Weights of a small transformer language model.
Training: 243M tokens, 14832 steps.
MLP neurons of a small language model. Each row is named by its layer, matrix (gate and up: input weights; down: output weights) and neuron, and shows model dimensions 0-127. Each number is 128 + 24 x the weight over its row's rms, rounded and kept within 0 to 255. A neuron's up and down rows have the sign that makes its largest values positive.
After each neuron's rows, "fires after" lists the tokens most often just before its 100 highest values on Wikipedia text that the model never trained on.

L4.gate470 [114 181 112 126 149 105 156 124 159 150 129 160 100 124 137 153 131 160 156 158  98 112 109 133 137 120  98 169 125 105 156 123 180  95 139 119 112 132 107 106 122 115 111 176 129 106 170 171 126 148 105 123 143  93 184 100 147 160 156 107 139 163 140 141 145 101 131 130 156 121 117 138  98 156 132 157 148 156 132 156 172 154 129 105 133 136 152 119  49 152  90 140 131 124 135 122 129 158 117 112 122 113 113 111 139 122 125  95 159 124 103 126 127 137 178 156 141  92 136 173 114  89 109 128 172 138 164 145]
L4.up470 [121 160 135 145  95 128 121  84 143  78 134 130 117 159 132 129 127 147 101 162 115 143 129 137 112 135 122  97 156 131 101 164 120  95 135  72 140 130 140 155 138  97 137  92 117 152  62 140 129 156 130 158 148 126 142 134 158 114 147 141  92 132 148 143 159 139 132 112  98 129 107 154 158 122 151 129 133 121 108  97 109 177 110 134 163 162 108 112 150 173 148 105 139  83 160 129 117 109 157 137 123 147 137 133 112 119  92 145 138 120 114 151 141 121 111 155 129  96  84 147 187  93 129  98  88 103 135 155]
L4.down470 [136 155 131 102 138  94 111 123 146 168 120 120 126 141  83 122  91 152 141  84 142 136 167 123 124 127 124 107 145 123 139 108 139 139 104 149 155 122 146 124 129 126  86  98 120 126 186 121 126 135 119 138 152 136 133  96 127 160 101 136 156 121 120 160 127 140 138 172 132 129 120  84  99  96  55 114 136 125  94 161 154 129 120 144 110 127 113  88 104 148 149 132 119 126 119 129 142 186 133 123 157  95 131 155 140 177 171 135 144 109 115 152  59 101  88  85 105 135 165 126 106 124 139 153  90 114 142 158]
fires after: " the"

L6.gate231 [129 152 147 124 132  77  76 145 150  89 199 123 125 155 104 129 144 153 104 121 146 129 135 140 166 129 131 117 116 128 138  92 136  96 141 126 160 119 124 148  96 139  91 177 115  86 116 115 143 160 177 147 164 142 144  96 178 140 118 123 115 127 137 155 181 128 139 140 124 138 114 133 171 172 131 125 116  92 103 115 127 138 135 165 137 100  73 164 140 129 139 112 167 144 146 117 127 123  92 138 102 115 186 145 126 108 107 115 126 148 145 130 153 109 136 148 112 134 112 131  82 112 138 126 161 126 126 153]
L6.up231 [127 112 178 138  90  92 165 119 151 122 145 132 146 131 113 137 141 114 142 172 145 179 156 128  99 103 161 137 134 104 125 100 102 159 141 153 139 142  87 148 146 157 122 125 167 112 136 137 142 108 140 139 165 131 123 110 100 131 155 106 151 141 110 107 187 136 132  93 157 144 135 130 165 125  97  77 120 138  93 120 149 143 147 110 165 133 148 167  72 143 100 112 105 136 151 158 152 136 144 111 165 142 170 111 125 149  62 106 138  99 150 131  92 118 107 118  97  82  84 106 130 153 134 122 113 112 108 102]
L6.down231 [147 143 132 149 120 157 119 149 128 155 147 139 125  78  98 126  96  96 157 107 134 159 104 130  85 153 119 136 112 108 103 154  74 161 143 136 105 106 115 136 104 140 167 128 150 114 150  76 152 123 106 122  90 103 139 105 130 152 170 117  85 113  93 166 101 152 146 169 121 129 118 153 184 155 127 112 156 137 111 168  93 145 112 146 119  99 167 139 185 119 132 114 110  55 145 136 104 175  84 122 116 103 122 145  84 140 146 151 108 136 163 171 144 119 134 114 121 146 117 180 125 137 127 167 118 124 102 187]
fires after: " the", " The", "The"

L6.gate223 [119 157 141  83 114  90 133 127 154 116 146 118 124  98 119 131 139 144 153 102 123 127 112 156 154 115 101 119 102 102 149 132 139 146 116 125  96 114 116 120 124 116 193 129 157 120 104 162 132  97 104 117 138 172  86 121  93 145 185 114 101 166 132  95 130 108 151 147 130 121 144 174 131 107 136 130 142 160 145 176 136 160 119  98 123 112 101 115 124 160 163 113 144 104  93 114 118 182 159 147 148 132 101 152 146 122 156 140 113 108 111 113 142 123 139 140 132 126 150 141  70 141 152 112  79 127 103 175]
L6.up223 [130 147 154 146 131  81 112 124 150 105 142 161 129 127 147 152 141 111 109 106 124  78 136 182 118 104 116 155 114 136  96 103 106 125 118 120  90 112 140 125 152 116 135 100 127 146 126 162 105 173 102 142 126 128 110 125 118 108 124 138 175 119 141 121 148 104 138 115 172 113 113 164 105 169 152 155 156 127 151 182 149 121 110  96  81 128 116 120 127 155 155 180 128 105 115 137 126 108 102 145 145 175 133 153 128  89 146 157  88 115 136 128 139 117  95 122 105 137 155 134  95  87 103 137 111 161 149 103]
L6.down223 [125 152 125 120 112 188 196 125 133 138 121  53 142  91 143 132 100 137 178 105 126 150 119  99 138 157 115 140  81 132 162  85 155 166 106 103 174 112 103 113 168 149 148 136 167  85 110 115 164 134  95 150 120 169 126 136 110 147 145  80 152 159 128 113 122 101 149 118 136 118 162 130 155 117 121 115 146 134 149 160 155 153 154 139 174  92 132 109 150 151 148 112 136 146  89  91 130 128 140 113 134 102 128 132 118 109 125 139 152 123  97 135 140 124 124  88 135 110 136 108  98 129 179 124  89 125 103 191]
fires after: "|", "\n", "-", " |"

L3.gate117 [132  94 127 165 141 119 138  96  93  95 122 155  91 156 119 111 134 136 118 145 121 116 128 153 108 103 169 145 186 147 107 188 166 116 153 150 130 126 162 133 139 121 139 149 152 193 160  90 127 108 130 124 148 133 134  99 115 136 142 103 128 113 151  78 118 150 131 119 125 175 101 142 156 126 121 164 117 122 124 122 128 111 165  83 118 120  91 127 134 122 151  92 148  94 107 155 116 158 113 127 153 125 119 124 129 161  87 119 107  72 124 135 118 174  94 107 145 137 118  96 119 143 123 154 146 120 131 179]
L3.up117 [133 123 122 144 130  87 101  52 124 104 140 153 142 122 143 130  69 153 108 123 119 185 157 149 134 134 110 108 144 162 133 128 141 123 118  72 122 121 103 117 130 143 137  98  88 114 129 160 173 109 152  86 136  93 174 126 167 128 128  73 175 116 149 123 144 116 135  93 116 143 134 100 149 128 133 137 120 157 146 159 138  93 150 132 138 165 138 132 109 155 124 123 123 151 117 138 154 122 133  91 105 134 120 136 148 115  93 129 163 152  92 120  95 160 107 174 120 140  96 119 143 133 107 161 131 101 112  90]
L3.down117 [ 71 104 109 144 170 151 116 125 119 106 124 137 142 113 135 140 112 142 137 105 134 133 117 141 100 183 130 114 155  91 176 126 139 138 110 146 143 144 153 113 132 122 148 129 178 111 143 110 149 105 102 130 144 146 101  96 116 139 135 135 147 189 160 132 136  91 134 137  84 143 127  96 129 148 112 122 139 150  94 173 111 106 126 151 144 142  93 111 141 127 130 104 122 116 142 151  86 120 124 143 119 128  94 123 121 154 121  90 120 114 132 134 168 106 160  90 150  69 164 109 137 114 109 119 107 143 104 139]
fires after: " T", " t", " un", "T", " The"

L2.gate184 [ 95 127 120 164 120 121  83 128 142  43 125 108 124 109 128 137 123 112 103 123 155 116 146 110 166 113 145 142 123 121 112 136 135 133 179 109 105 177 107 107 137 140 160 107 128 152 121 124 119 134 153 139 117  97  80  95 127 140 150  94 126 149 131 122 103 131 133 119 146 132 136 140 125 163 160 102 112 141 143 141 102 102 111 173 148  91 123 124  96 111 136 146 105 117 148 126 148 150 153 146 136 137 106 131 120 128 157 105 136 163 116 153 137 125 118 140 126 155 143 109 130 150 151 171  93 137 110 142]
L2.up184 [144 141 101 131 125 188 119 150 133  79 108 141 131  91 146  99  63 106 153 130 138 111 107 139 111 130 116 140 115  99 148 144 158 142 119 145 113 141 105 123 158 107 141 151 141 167 119 157 137 119 119 166 137  97 143 158 112  98 142 129  61 119 111 146 109 128 120 125 122 198  78 138 136 150 117 135  56 131 112  98  95 165 141 130 122 165 122 155 147 134 137 186 113 115 124 155 148 113 104 141 122 134 150 145 113  95 139 200 130 171 102 109  93 138 131 144  75 151 149  76 131 131 159 109 116 142 172 108]
L2.down184 [144 102 126 158 149 137 123 182 102 165 142 150  98  86 150 156 114 128 134 109 139 117 125 153 148 155 122 118 122 129 128  93 104 110 113 158 150 132 149 161 134 135 152 129 124 178 115 177 132 149 129 111 125 108 136  88 114 149 120 172 116 107 164 120 119 142 146 165 159 177 168 104  91 140 117  81 155 159 137 143 148 166 101 115  93 121 132 147 148 139 101 105 143 116 165 156 110  89 148 113 134 132 117 130  65 108 112 147 156 110  98  95 163 172  90 109 111 127 122 123 126 101 149 144  95 116 187 101]
fires after: "\n"

L3.gate148 [127 153 126 154 191  88 113 159  99 103 140 131 103 149  92 145 138 142 129 158  91 125 133 131 132 139 126  88 127 120 109 132 112  74 159  94 168 103  93 162 144 171 125 127 148 141  98 140  75 155 140 131 106 130 141 115 102 125 131 161 131 139 156  90 174 164 176 134 149 158 115 127 100 145  95 170 136 141 129 156 123 104 105 156 144 158 164 102 142 114 147 106 111 111 135 146 116 121 108 137 125 119 135 131 143 140  82  98 138 151 165 137 119 141 123 102 101 167 106 116 140 132 100 141 137 143 101 157]
L3.up148 [ 97 107 185  96 157 138 114 180 105 136 116 130 151  99 157 172  83 143  94 131 132  66 147 129  89  97 128  96 112 139 102 152 139 123 128 169 126 146 138 127 148 111 124 143 158 146 125 147 170 125 104 127 125 102 154 126 129 152  98 136 102 110 181  83 147 127 146 183 170 140 162 196 121 141 140 135 139 141 128 143 104 139 118 149 116 138 132 123 154 156 104 134 108 126 110 126 154 112 136 101 128 149 125 117 145 113 158 143 124 134 115 164  97 125 104 163 113 128 125  93 137 175 106 113 124 127 162 155]
L3.down148 [132 109 119 155 117 185 114  87 172 119 127 104 115 124 113 135 125 133 111 103 146 134 120 116 119 130 104 167 109 124 180 123 141 144 112 139 106 116 125 133 100 159 116 141 119 103 143 124 132 127 159 110 164 127 111 145 118 140 147 127 127 154 129 126  73 148 115  96  88 128 133  86 164 145 151 131  68 109 104 136 139  74 125 121 135 103  96 130  80 112 140 159 115 147 135 123 131 138 112  92 104 153 134 146 145 142 137  97  84 105 136 115 134 163 124  89 143 192 138  71  84 133 170 118 128 151 165 119]
fires after: " the", " The", " m", " C", " B", " T"

L4.gate374 [142 151 136  91 111 170 151  88 109 138 145 122  98 125 128 128  85 158 167 150  95 126 134 164 150 144 129 150 141 114 108 133 139  91 116 111 127 163 102 130 115 128 109 148 132  94 142 118 160 137 116 163 116 109 130 127 136 114 127 104  87 152 121 113 132 169 115 168 179 139 107 108 136 160 164 154  66 129 128 162 112 163 132 157 120 117 129  86 131 136 112  88 121 139 128  73 154 155  88 111 142  89 100  96 103 147 131  84 109 154 160 158 158 121 145 106 108  94 129 110 121 112 108 141  96 156 172 177]
L4.up374 [121 165 123 118 122  89 132 134 154  78 174 139 122 164 127  82 123 161 132 135 157 151 102 116 144 121 105 163 138 116 148 134 112 111 165 120 154 135 140 153 136 149  98 156 114 123 105  81 130 128 140 108 133 161 146 122 129 166 122 113 128  79 128 138 115 175 122 120  98 142 133 150  91 121 139 162 119 139 171 110 148 151 155 121 137 146 144  91  85 113 118 115 132 109 131 111 150 137 110 108 134 107 107 129 112 103  99 120 164 151  71 118 113 126 151  84 135 168 112 124 154 140 126 105 139 155 156 159]
L4.down374 [101 141 136 149 141 135 135 163 119 172 100 109 136 142 151 148 150  89 119 155 146  75 165 147 149 117 125 112 134 158 159 164 142 113 108 145 104 105 118 128 125 152  99 171 125 123 128 105 124 119  96 110 127 139 114 135 145 120 136 177 120 153 128 137 123 121 148 125 123 106 102 122 172 108 163 154 116  96 159 150  98  97  97  89 101 130 168 141 117 136  90 164 122 155 118 159 132 113 178 122 115 131 156 127 150  86 142 157 115 106 147 106  80 119  94  96 145 109 108  90 106 107 139 101 119  62 132 149]
fires after: " the", "The"

L2.gate442 [165 142 142 146 151 156 132 148 180 144 162 165 126 148 151 117 118 147  75 130 179 125 159 132 108 140 122 114 146 105 138  97 124  74 112 122 105 139  98 129 160 127 126 112 115 118 162 111 154  95 134 129 132 106 141 134  90  80 108 114  87  98  84 106 136 147 119 102 146 167 178  97 138 139 107 109 105 173 139 164  95 131 127 156  79 115 153 119 157 127 108 126 102 119 159 170 139 128 121 124 148 139 168 137 170  70 135 134 118  92 161 145 160 123 112 115  91 168 138 119 125 125 153 128 129 129 106 168]
L2.up442 [158 155 139 145 121 117 122 138 126 114 137 103 129  64 139 134 149 141 109  93 168 146 121 178 102  89 128 114 169 164 146 139 114 160  95 117 116  76 107 117 124 127 129 100 115  71 152 102 110 111 116  91 148 144 109 160  76 114 137 138 121  98 123 111 132 144 149 147 130 155 112 154 125 119 133 126 147 142 126 129 136 169 132 115  88  83 124 101 122 114 114 101 180 182 100 125 126 143 142 167 127 128 159 101 143 159 143 136 147 125 156 103 124 115 164 120 148 141 113 142 113 170 137 112 133 162 101  85]
L2.down442 [115  79 144 144 158 115 124 166 132  86 124 127 121 104 126 109 117 116 125 137 133 153 123 164 112 143 141 164 163  85 102 115 132 109  64 101 156 123 124 143 107 131 144 138 139 136 142 113 139 144 130 110 150 157 123 109 115 117 127 111 105 146 153 128 153 104 154 117 135 112  90  76 126 143 117 170 136 149 110 185 169 103 144 142 137 139 130 128 122 140 155  89 128 104 117 113  92 125 115 157 148 106 127  87 113 104 131 124 143 103  47 108 125 134 113 112 151  47 133 125  95  96 139 142 125 141 103 108]
fires after: "\n"

L3.gate471 [ 99 119 154 135 159 126 170 112 180 141 137 153 113 151 155 134 126 109 109 145 128 191 107 125  99 114 121 140 144  97 139 124 153 132 143 120 102 132 133 134 106 141 144 146 137 136 163 102  75 133 134 129 122 156 141 169 149 128 126 145  98 172 128  68 140 143 186 154 139 118 113 118 106 147 133 221 128 179 140 162 130 155 123  80 143 173 173 121 145 133 106 147  69 148 141 136 138 144 148 136 110 134 139 171 122 109 134 136 122 116 111 123 131 158 116 132 104 166  95 140 128 104 164 151 135 122 149 132]
L3.up471 [134 147 125 114 142 189 145 124 151  97 134 140 159 138 147  94 113 129 152  86 120 139 150 115 132 141 170 128 147 137  93 123 128  66 114 124  97 129 134 128  83 134 116 112 161 121  79 122 139 123 150 119 130  81 124 109 123 132 138 133  80 139 164 128 164 143 159 120 120 126  93 128 113 150 138 165 155 119 148 138 114 121 148 108 136 162 110 131 133 142 148 138 138  96 165 148 146 135 107 120 113  94 111  93 117 152  93  95 121 142 121 123 136 130 126 184  95 147  98 128 122 140 126 139 118 106 124 164]
L3.down471 [ 94 148  82 123 137  96 102 124  86 197  93  76 115 166  82 106 141 123 104 144 153 131 138 112 114  93 125 121  73  66 146 159 147 125 131 121 106 113 115 131 179 125 143 194 140 129 121 135 130 157  86 123 103 133 130 128 147 121 168 136 154 102 161 145 119 125 136 150 132 113 137 122 150 107 129 109 131 145 118 112 122 142 140 122 123  98  81 112 130 111 109  90 122 150 163  92 153 153 160 144 139 153 114 161 114 144 181 139 137 142 136 142 151 138 125 138 115 188 164 122 116 151 122 118 181 126 127  98]
fires after: " the", " The", "T", " t", " per"

L6.gate330 [147 167 165 143 120 100 114 128 136 162 168 127 149 179 161 123 153 134 128 164 125 143 127 143 143  83  91 109 143 144 109 139 131 119 110 121 174 128  80 134 117 135 125 113 144 166 147 154 121 106 129 110 126 147 119 129 124 133 139 118 105 122 140 128 170  94 177 113 129 111  94 139 128 167 149 137 123 132 112 102 144 123 114 104 124 117 146 159 121 180 183 122 148  98 125 153 141 150 142 152 128 106 130 128 156 160 123 177  94  86 165 148 137 111  90  78 148 175 151 124  95 122 134 135 149 116 118 120]
L6.up330 [121 120 112 137 102 160 138 122 134 122 163 150 135  57 168 173 132  60 161 124 111 105 110 113 152 169  86 170 119 128 113 148 108  77  98 123 108 130 131  90 149 110 123  96 139 135 168 161 121  96 124  90 122 131 116 106 138 141 125 107 136  91 147 100 157 135 148  94 161 144 114 138 170 110 138 132  95 121 133  91 136 144 124  99 103 120 165 156 104 139 150 155 158 156 124 134 129 125 131  71 105 107 113 120 113 125  99 115 101 138 120 128 105 119 157 127  86 118 177 120 114 129 128 165  91 102 158 119]
L6.down330 [ 86 131 146 125 156 137  94 109 114 149 127 132  82 148 119  92 140 180 154  85 118 160 134 152 148 150 121  93 118 122 115  61 135 136 146 130 144 147 105 137 156 152 144 100 143 138 116 151 140 145 105 144 115 131 114 148 144 152 112 164  97 163 134 133 115 127 187 156 120 118 117 156 122 114 122  97 183  87  76 127 164 129 101 133 125 114 128  87 113  99 116 122 135 151 120 100 135 103 134 146 109 119 167 147 156 143 105 112 134  99 115 143  84 106 114 150 134  67  78 121 143 139 133 155 132 128 136 149]
fires after: "\n", "-", "At", " the", " |"

L10.gate169 [146 157 152 125 144 119 119 155 144  86 118 161 134 151 121 122  91  98 183 141 104 115 131 114 138 144 153 145 174 136  93 120 155 120 151 127 125 134 113 115 143 121 102 151 134 139 135 152 113 135 147 175 138  68 137 110 105 124 101 128  98 131  87 101  90 141 117  91 138 153 105 190 112 175 119 143 140 150 140 139 142 131 112 134 117  59 147 135 143 181 111 106 144 135 111  98 151 128 102 147  91 173 130 121 126 129  88 130 129 115 121 132 125 156 100 179 119  92 147 128 126 144  98 118 139 181  81 138]
L10.up169 [105 104 129 162 123 135 143 122  78 151  99 106 142 142  65 137 103 114 130 109 105 159 198 120 153 145 130 130 150 132 147 115 158 168  93 117 100 108 113 133 143  91 164 129 148 106 155 121 134 153 131 161 160 166 163 110 109 137 135 124 137 149 119  83 194 129 167 116 172 114 158  91 130 146 135  63 148 133  79 143 135  99 122 175 112 159 135 124 166 101  92  83 132 138 137 143 140 143 120 139 135 123 104 147 132 150 116 155 124 132 109 139 110 137 113 113 164  98 116  99 121 136 119 121 162 157 127 139]
L10.down169 [146 144 150  97 126 126 127 122 117  41 126 156 125 103 113 133 117 136 143 116 127 137  97 152 111 124  97 114 144 125 136 107 153 121 151  78 186 104  76 111 122 144 111  78 135 123 127 141 120 165 117  92 140  99 144 115 125 129 152 129 169 140 109 130  66 109  95 148 101 139 128 184 115  99  98 184 126 148 156 127 122 161 109 142 148 105 109 129 117 138 139 150 115 145 119 126 115 132 119 132 128  93 113 113 111 141 128 102 125 108 191 117  86 170 113 193  94 150 160 152 157 128 148 134 132 180 105 166]
fires after: " the", " The", "The"

L4.gate369 [135 113 153 104 194 138 129 130 139 146 116 112 150 104 146 118 130 113 136 180 120 110 112 139 117 140 124 158 146 129 100 134 183 129 127  86 122 151 110 143 141 148 130 164 115 126 158 123 153  94 169 132 147 132 163 132 153 113 117  59 101 127 148 125 166 140 149  68 137 124  96  90 145 152 121 151 100 133  77 126 124 161 153 115 148 142 134 158 105 151 103  89  86 145 119  94 130 143 169 101 161 124 169 129 147 140 140 146 157 130 123  99 108 128 111 143 166 110 124 152  99 140 129 138 140 121 156 141]
L4.up369 [127 101 107 117 141  99 152 150 137 166 138 130 161  93 123 111 174 152 134 136 162 101 152 145 145 151 117 168 183 140 130 169 173 112 158 109 152 148 105 126 160 144 139 109 124 123 159 117 123 103 131 122 138 155 150 150 174 145 140 120 120  97 148 122 156 157 134  91 117  87 131 100 136  96 164 131 130 130 113 122 154 119 157 175 112 123 101 161 125 164 131 125 130 119 141 121 140 127 169  54 124 124 176 111 109  76 141 127 164 104 114  87  75 161 105 137 137 132 149 124 137 113 142 149  96 123 145 103]
L4.down369 [146 128 153 130 109 131 108 119 138 125 103 146 108 149 105 139 157 171 109 130 156 107 138  84 110 160 148 124 136 172 129 128 151 130 119 151 101 120 143 128  82  74 128 126 150 109 107 116  99 106 103 159 157 138 133 144 144 145 122 162 102 136 145 129 142 160  82 144 129 107  45 136 176 131 140 118 127 130 136 137 143 121 136 119 141 139 129 121 137 151 133 171 132 137 166 154 110 129 167 125 147 148 166 175 156  76 123  87 107 116 165 139  82 127 135 139 147 132  95  89 170 137 148 145 146 132 144 126]
fires after: " the", " University", "-", "s:", " The"

L4.gate34 [146 147 110 111 170 112  78 123 157  96 157 113 133  96 147 111 148 104 136 124 128 122 111 121 102 147  99  83  99 132 117  98 129 144  91 157 126 140  95 126 154 127 126 104  65 158 115 146 140 110 128 152 211  69 116 151 119 127  99 130 114 117 157 102 127 127 108 127 122 146 134 160 142 136 120  93 155 113 112 121 193 126 143 110 102 135 132  94 110 136 116 104 125 114  87 160 174 123 113 147 115 122 177 163 124 178 120 143 122 193 155 105 135  99 132 112 158 110  98 121 112 138 149 110  82  99 110 161]
L4.up34 [123  93 149 162 143 124 166  90 163 150 118 104 130 107 158 104 131 119 166 134 108 124 115 139 156 170 190 160 134 110 124 160 125 122 151 118 101 152 147 111 136 125 153 127 125 167 113 115 158 151 103 124 113  92 153 117 123 149 114 116 117 109  87 131 142 159 138 139 137 128 133 154 132 182 128 156 109 149 127 137 127 141 146 158 127 175  89  99 107 138 115 108 131 141 153 115 127 158 108 140  74 116 114 157 156 109 123  94  95 159 123 125 134 154  94 136 120 139 130 147 137  89 139 123 145  95 164 124]
L4.down34 [132  84 120 171  90 100 103 108 150 107 119 150 152  78 106 144 136 185 122  94 132 154 153 125 159 122 108 103 136 132 112 154  93 117 115 135 131  94 138 142  86 124 129 126 142 139 154 103 184 139 149 147 113  93 108 107 143 140 174 110 100  98 124 139 126 104 107 127 166 168 124 156  88 114 105 145 140 117  90 128 117 132 102 133 155 109 150 170 151 148 148 137 105 141 175 135 141 113 112 144 153 146  68 139 123 150 130 119  94 135 173 128  84 109 131 139  92 167 188 131 123 136  89 121 144 176 123  94]
fires after: " the", " The", "The", " a", "est"

L4.gate373 [151 112 131 142 126 131 136  96  66 107 150 157 129 145 144 134 113 115 112  80 132  98 108 140 108 107 150 100 120 114  91  73 105 154 129  77 105 124 111  98 130 185 121 105  97 102 138 146 174 148 148 137  96 150 121 167 110 110 182 116 139 133 157  92 132 171 140 148 135 143 183 139 145 127 112 159 146 132 156 134 157 189 140 125 121 147 115 113 105 181 115 132 166  90 112 124 110 158 152 116 146 136  88 115 158 130 130 112 117 156  93 139 187 138 111 136 132 110 136  86 112 146 148 101 145 111 125 163]
L4.up373 [143 151 109 132 148 116 134 124 169 138 109  95 110 127 139 114 107 134 154 115 149 149 140 159  84 121 104 163 105 136 131 160 135 143 117 135  89 120 141 171 121 135 140 159 132 138 107 130  94 104  89 131 156 135 102 121 108 134 100 122 138  90 108 110 119 113  66  73 106 126 119 150 143 141 104 132 107 183  77 152 131 109 122 149 104  83 163 125 133 122 137 128  83 168 127 129 169 106 109 132 136 132 106 122 120  83 102 159 119 105 151 110  63 136 165 143 112 169 120 178 135 124 113 134 118 142 101  90]
L4.down373 [147 141 136 118 139 149 151 134 110 109 165 137 132 117 168 119 159  89 140  82 121 125  95 141 119 150 112 117 144  90 118  74 128 169 173  82 172 133  95 103 120 114 144  72 161 112 107 133 116 184 109 117 134 158 124 160  95 105 133 131 163 146  97  89 144 138 160 151 109  86 151  75 158 125 121 106 114  98 185 123 175 114 133 133  95 129 116 108 120 170 114 138 184  91 110 129 118 140 113 127 149 160 122 105 187 140 155 153 109 126 115 102 172 141 100  90 108  91  81 152  96  98 163 103 102 118 131 130]
fires after: "\n"

L2.gate510 [129 148 128 166 156 128 170 154 127 100  90 116 114 114 159 133  98 139 137 123 139 145 180 101 126 138 142 132 128 115 123 142 101 156 157 108  87 137 116 113 145 138 115 131  76 160 119 131 100 113 131  89 124 158 123 142 135 118 151 153 115 136  80 154  86 177 112  97 113 141 162 157 126 122 163 121 128 120 149 115 109 137  74 137 172 130 157 117 137 162 112 134  72 122 150 110 131 124  88 124 131 124  96 114 123 114 139 102 129 154 120  76 132 143 153 116 143 146 143 121 124 107 129 140  73 129 122 128]
L2.up510 [ 74 158 142 136 128 194 131 129 165 160 109 112 111  71 129 116 123 119 134 129 189 138 141  75 107 142 107 154 126 152 139 153  92 180 158 114  89 117 105 104 123 101 128 150 113 155 126 146 138 110 107 145 127 107 143 133 120 138 132 169 102 120 126 114  68 116 128 116 117 162 121 117 120 166 158 116 118 132 118 133  92 143 120  90 123 118 115 108 131 109 139 154 138 146 113 142 119 125  95 163 106 133  76 148 144 128 179 139 131  93 130 118 120  89 118 111 122 144 153 132 130 169 129 148 130 132 149 116]
L2.down510 [136 135 113 134 139 167 142 150 155 158 126  96 140 112 142 106  99 132 122 116 132 133 125 115 123 130 109 119 110  95 138 125 131  97 121 103 123 140 116 143 165 131 131 136 112 179 109  99 158  95 133 101 142 121 117 155  75 122 153 147 100 113 124  79 136 103  66 121  84 127 126  88 118 158 113 132 155 146 124 151 114 139 138 145 131 150 128 115  92 136 113 151 149 121 139 108 151  83  83 111 104 149  98 111 129  68 162 175 142 147 157 138 144 159 161  66  89 143 121 124 130  98 148 127  92 140 148  92]
fires after: "\n"

L3.gate265 [116 121  83 154 143 138 154 147 134  85 136  95 117  91  94 139 118 118 142 120 136 119 148 119 136 122 108  93 137 178 120 173 122  71 105 116 110 107 104 137 125 149 130 120 147 115 129 143 140 158 160 116 123  91 126  93  93 162  99 146 102  92 144 152 113 127 191 122 146 120  98 133  81 189 106 183 139 124 103 177 116 136 130 189 115 120 116 133 154 141 105 119 152 131 139 105 137 161 135 133 143 176 171 110 117 143 170 137 117 147 165 107 127 129  95 101 121 129 139 123 114 165 121 172 150 104 119 108]
L3.up265 [ 86 118 167  71 118 158 123 131 135 172 111 130 135 153 131 117 172  82  71 146 100 168 101 127 139 129 117 132 132  99 140 107 159 121  56 115 135 171 125 120 122 130 105 115 128 111  89  70 128 112 122 132 143 104 121 135  88 141 120 122 114 150 101 119 159  99 133 143 107  98 129 140 119  94 136 100 141 128 129 114 128  93 134 101 126 136 123 125 113 164 181 136 104 179 134  82 142 146 153 134 149 108  91 153 150 153 138 104 143 142 133 155  92 115  88  89 143 121 106 167 133 110  91  80 176 153 175 154]
L3.down265 [132 121 120 168 152 125 178 156 102 125 121 126 127  88 128 125 113 124 147 110 141 101 158 134 143 101 104 105 162 150 134 185 148 117 178 136  93 138 109  83 180 161 178 133 152 106 157 139 117 151 125 121 105 141 148 112 161 134 154 128 107  98 155 101 185 130 152 104  89 176  88 123 121 172 146 128 123 139  90 128 149 128 147 168 135  86 147  72 125 140 112 153 125  95 156 100 134 112 123 133 133 132 130 127 120 103 145 111 121 161 135 129 164 142 134 146  96  88  97 138 109 126 131 119 124 112 137 133]
fires after: " one", " The", " the", " some", "The"

L4.gate311 [140 137 130 167 142 116 136 131 106 120 111 114  74 178 170 123 116  85 131 153 114 145 162 107 133  66 105 131 128 125 127 124 116 145 111 134 175 108 171 141  86 115 132 114 126  83 139 112 158 101 147 134 140 147 125 101 108 121 107 144  95  92  94 126 152 168 119 123  98 145 194 110 163 123 109 131 127 136 149 131 138  90 106 134 111 129 121 141 111 138 125 122 122 101 141 111 109 141 130 129 142 129  61 149 101 117 133 137 128 114 157 109 131  93 149 113 127 131 113 121 111 119 170  93 106  63  99 123]
L4.up311 [ 98 168 129 141 130 143 140  82 132 136 110  84 104  86 129 125 139 125 161 133 123 164 128 116 113 186 154 116  92 124  83 152 160  85 112 122 146 122 165 113 144  91 180 148 148  84 112 123 103  98 140 179  91 125  91 146 133 115 146  84 140  98 124 104 118 162 111 119 134 130 150  83 149 124 155  84 110 123 132 157 120 157 127 101  86 149 150 132 119 136 118 112 106 105 164 152 100 133 121 149  99 126  67 105  95 107 123 115 149 143 114 170  96 138 100 132 129 122 109 129 180 122 128 155 130 145  85 114]
L4.down311 [121 124 137 145 123 108 125 114 155 164 131 157 122 139 148 122 103 139 149 100 154  99 153 115 156 114 140 115 119 139 109 145 135  88 104 190 138 128 152 146 155 135 134 139 157 120 140 156 172 147 129 119 109 114  99 127 137 142 113 131 137 133 137 142 116 112 115 119 117 111 129 130 134 104 101 164  89  99 160  94 115 116 125 129  73 107  88  87 149 106 109 173 120 151 161 122 114  75 150 120 116 118 121 121 151 132 167 123  97 106 156 162  44 145 125 111 109 171 138 176 128 131 136  83 134 112  87 131]
fires after: "\n", " min"